{
  "num_hidden_layers": 12,
  "attn_scale": 0.125,
  "bias": "all",
  "init_std_up": 0.0258,
  "lr_mult_qkv": 0.7,
  "lr_mult_down": 1.5,
  "max_grad_norm": 1.0,
  "warmup_steps": 200,
  "decay_shape": "pow",
  "batch_tokens": 65536,
  "max_seq_len": 1024
}
MLP neurons of a small language model. Each row is named by its layer, matrix (up: input weights) and neuron, and shows model dimensions 128-223. Each number is 128 + 32 x the weight over its row's rms, rounded and kept within 0 to 255.
After each neuron's rows, "fires in" lists the words (lower case) most often at its 100 highest values on Wikipedia text that the model never trained on.

L2.up551 [107 106  98 115  61 176 138 110 111  70 118 139 159 163 117 150 150 122 154  91 138 145 223 140 173 153 157 100 173 135 151 138  98 149 167 115 111 135 142 156 165 172 141 176 156 102 111  95 124  78  88 129 137 181  69 192 138 123 137 124  52 155 141 145 147 122 100  71  98 160 119  88  57 128 120  62  87 135 141 131  94 134 207 155 110 137 153  86 143 165 139  83 109 152  89  64]
fires in: "a", "to", "of", "from"

L5.up1029 [149 115 178 174 144 128 101 116  97  67 182 141 165 158 145 118 122 154 129 168  94 113 101 139 164 114 158 137  77 107  85 143  66 120 116 157  87 143 148 177 133 199 173 130 170 133 120 130  62 145  99 143 136 120 108 128 139  81 104 141  86 127 116 125 197  93 130  67 111 165  83 102 150 123 117 116 153 107 146 144 172 137 111 169  72 146 182 126 133 176 119 154 135 152  98 119]
fires in: "the", "of", "in"

L2.up1213 [101 152 145 134  80 125 144 146 158 142 104 108 111 128 135 134 136 103  98 129 120 139 125 118 161 154 128 140 111 155 117 128 118 123  95 113 161 100 144 139 161 122  63 199 153 150  91  95 145 149 167 129 119 164 111 130 165 138 170 135 116  83 109  87 121  57 175 153 139 179 163  89 122 107 127 152  66 133 138 123  98  78 188  76 108 139 114  77 199 117 125 135  95 143 139  95]
fires in: "of", "in", "on", "by"

L2.up308 [124 140 129 121 159 156  89 177 131 130 126 132 150 176 114  94 148 149 103 210 159 209  64 136  90 101 134 111 117 165  70 177 116 104 151 111 100 115 103 105 117 113 119 127 151 159 128  77 130 162 161 128 113 123  81 159 128 100 109 106 191  49  63 144  96 102 155 118 123 108 109 153 119 111  84 158 138 131 106 119 148 123 187  99 125 149 138 164 143 133 117 115 164  67 139 156]
fires in: "of", "with", "were", "was", "there"

L4.up428 [167 151 119 156 111  83  83 105 142 128 140 141 107 120 117 112 140 109 102 155 132 141  61 116 123 144 131 168 186 112 124 104 115 171 124 150 175 169 118 103 133 116 131 155 116 138  91 109 107 152 133 153 152  93  85 110 201 101  99 124  90  85  93 103  90  64 126 114  52 130 102 152 128 107 121 105 205 172 151 114 146 126 131  90 207 166 210 106 113  79 114 143 147 123 106 140]
fires in: "of", "well", "from", "known", "with", "such"

L4.up801 [148 124 129 144 175 106 124 105 151 129 130 117 130 113 134  96 105 136 142  75 143 142 159 161 149 156 201 133 152  78 156 143 127 143 154 110 116 124 166 100  70 133 119 141 111 156  73  79 183 115 161 188 127 140  94 140 188  54 135 126  89 142 122 106 124 110  86 159 121 103  91 122 119 148 176 123 118 133 158 133 143 162 150 112  93 164  80 114 120 151 111 141 106 141 126  79]
fires in: "of", "in", "tennis", "largest"

L2.up962 [117 136 153 137 135  81 113 138 115 107 149 117  85 124 132 129 169 131 139 130 129 165 106 132 132 152 151 112 150 144 165  61 126 136 119 165 132  86 123  78 115 143 125 187  57 153 141 112 126 206  85 101 112 110 122  88 138  62 138 124  90 124 155 135 166 178  59 120  78 150 156  62  99 157 104 121 103 136 110 168 151 110 168 134 124 150 100 125  98  83  96 151  83 161  89 142]
fires in: "for", "more", "album"

L4.up455 [146 199 140 142 120 151 119 111 156  74 179 147 118 161 106 132 139 140  97 129 140 121 147 120 137 115 119 113 121 152 114 132 128 119  91  93  67 147 123  94 174 114 157 162 175  76 119 123  80  97 136 143 102  79  97 182 110 117 118 147 122 155 111 104 129  97 139 113 103 125 131 163 120 125  87 146  85 134 133  78 135  79 160 117  78 125 179 125 128 117 112 115 100 103 131 131]
fires in: "of", "the", "a", "this"

L2.up357 [165  95 144 166 113 196 160 113 191 150 111 188 186 122 121 148 149 153 118 142 147  83 117  83 142 154 137 119 121 146 191  97 133 153 175 153 135  89 130 119 144 120 183 151 119  81 149 121 147 134 144 104 113 117 157 143 167 136  91 142 155 101  95  53  99 178 145 194 147 156 181 114  87 188 114 130 166 141 151 102 166 174 149 130 134 156 148 138 172 152  95 110 146 146  95 144]
fires in: "on", "along", "in", "second", "time", "the"

L4.up299 [174 149 121 167 108  69 103 163  83 167 154 148  46 108 152 146 104 139  90 109 130 133 140  97 183 105 148  72 140  97  81 113 144 143 131  93 144 101 152 100 130 159 104 128 127 159 145 107  99 156 142 132  57  93 137 103  97  56  30 118 139 138 146 145 129 131 203 102 131 174  96 125  79  73  94 126 118 142 111 104 102 143  90 129 183 129 103 134  93 130 132 132  98 128 103 119]
fires in: "to", "for", "of", "over", "more", "in"

L2.up528 [115 140 173 149  46 106 119 176 166  97 200  95 195 109 136 124  99 159 102 116 136 119 165  84 138 116 107 155  92  67 108  99 144 133 150 125 191 136 140 124 164 128 158 125  89 113 105 136 101 135 119 108 170 104 149  86  79 123 118  55 195 145 121 135 140 163 131 178 147  68 133 102 101  99 113 132 162 180 155 168 129 138 151 122  73 143 112  96 101 146  83 151 139  85 134 113]
fires in: "with", "has"

L2.up302 [ 84  82 168 155 141 158 137  90 135 158 149 166  74 100 106 119 158 175 116 103 150  85  80 144 161 105 107 158 127 176 120  57  95 121 131 162 174 159 128  40  55 121 135 180 127 139 233  85 115 107  66 114 140 118 102  98 140  56 107 161 160 142  69 115  72 125  98 128 155 149 120  74 161 125 132 130 144  84 131 119 115 109 151 134 173 143 128 174 110  85 135 137 141 117 137 125]
fires in: "by", "with", "other", "such"

L6.up669 [142  85 104 172 152  99 118 159 173 173 117  59 137 143 137 146  94 160 163 161  75 118 117  88  96 144 163 155 130 108 131 125  79 132 128  86 147 106 157  75 150 122 170 137 105  77 119  52 118 133 197 111 133 116  76 153 191 105 158 208  95 141 130 115 148 107 136 130 105 105 122  73 105 146 128 127  83 163 127  77 169  85  93  73 125 146 116 145 141 120  99 126 132 125 139 120]
fires in: "the", "of", "in", "to", "air"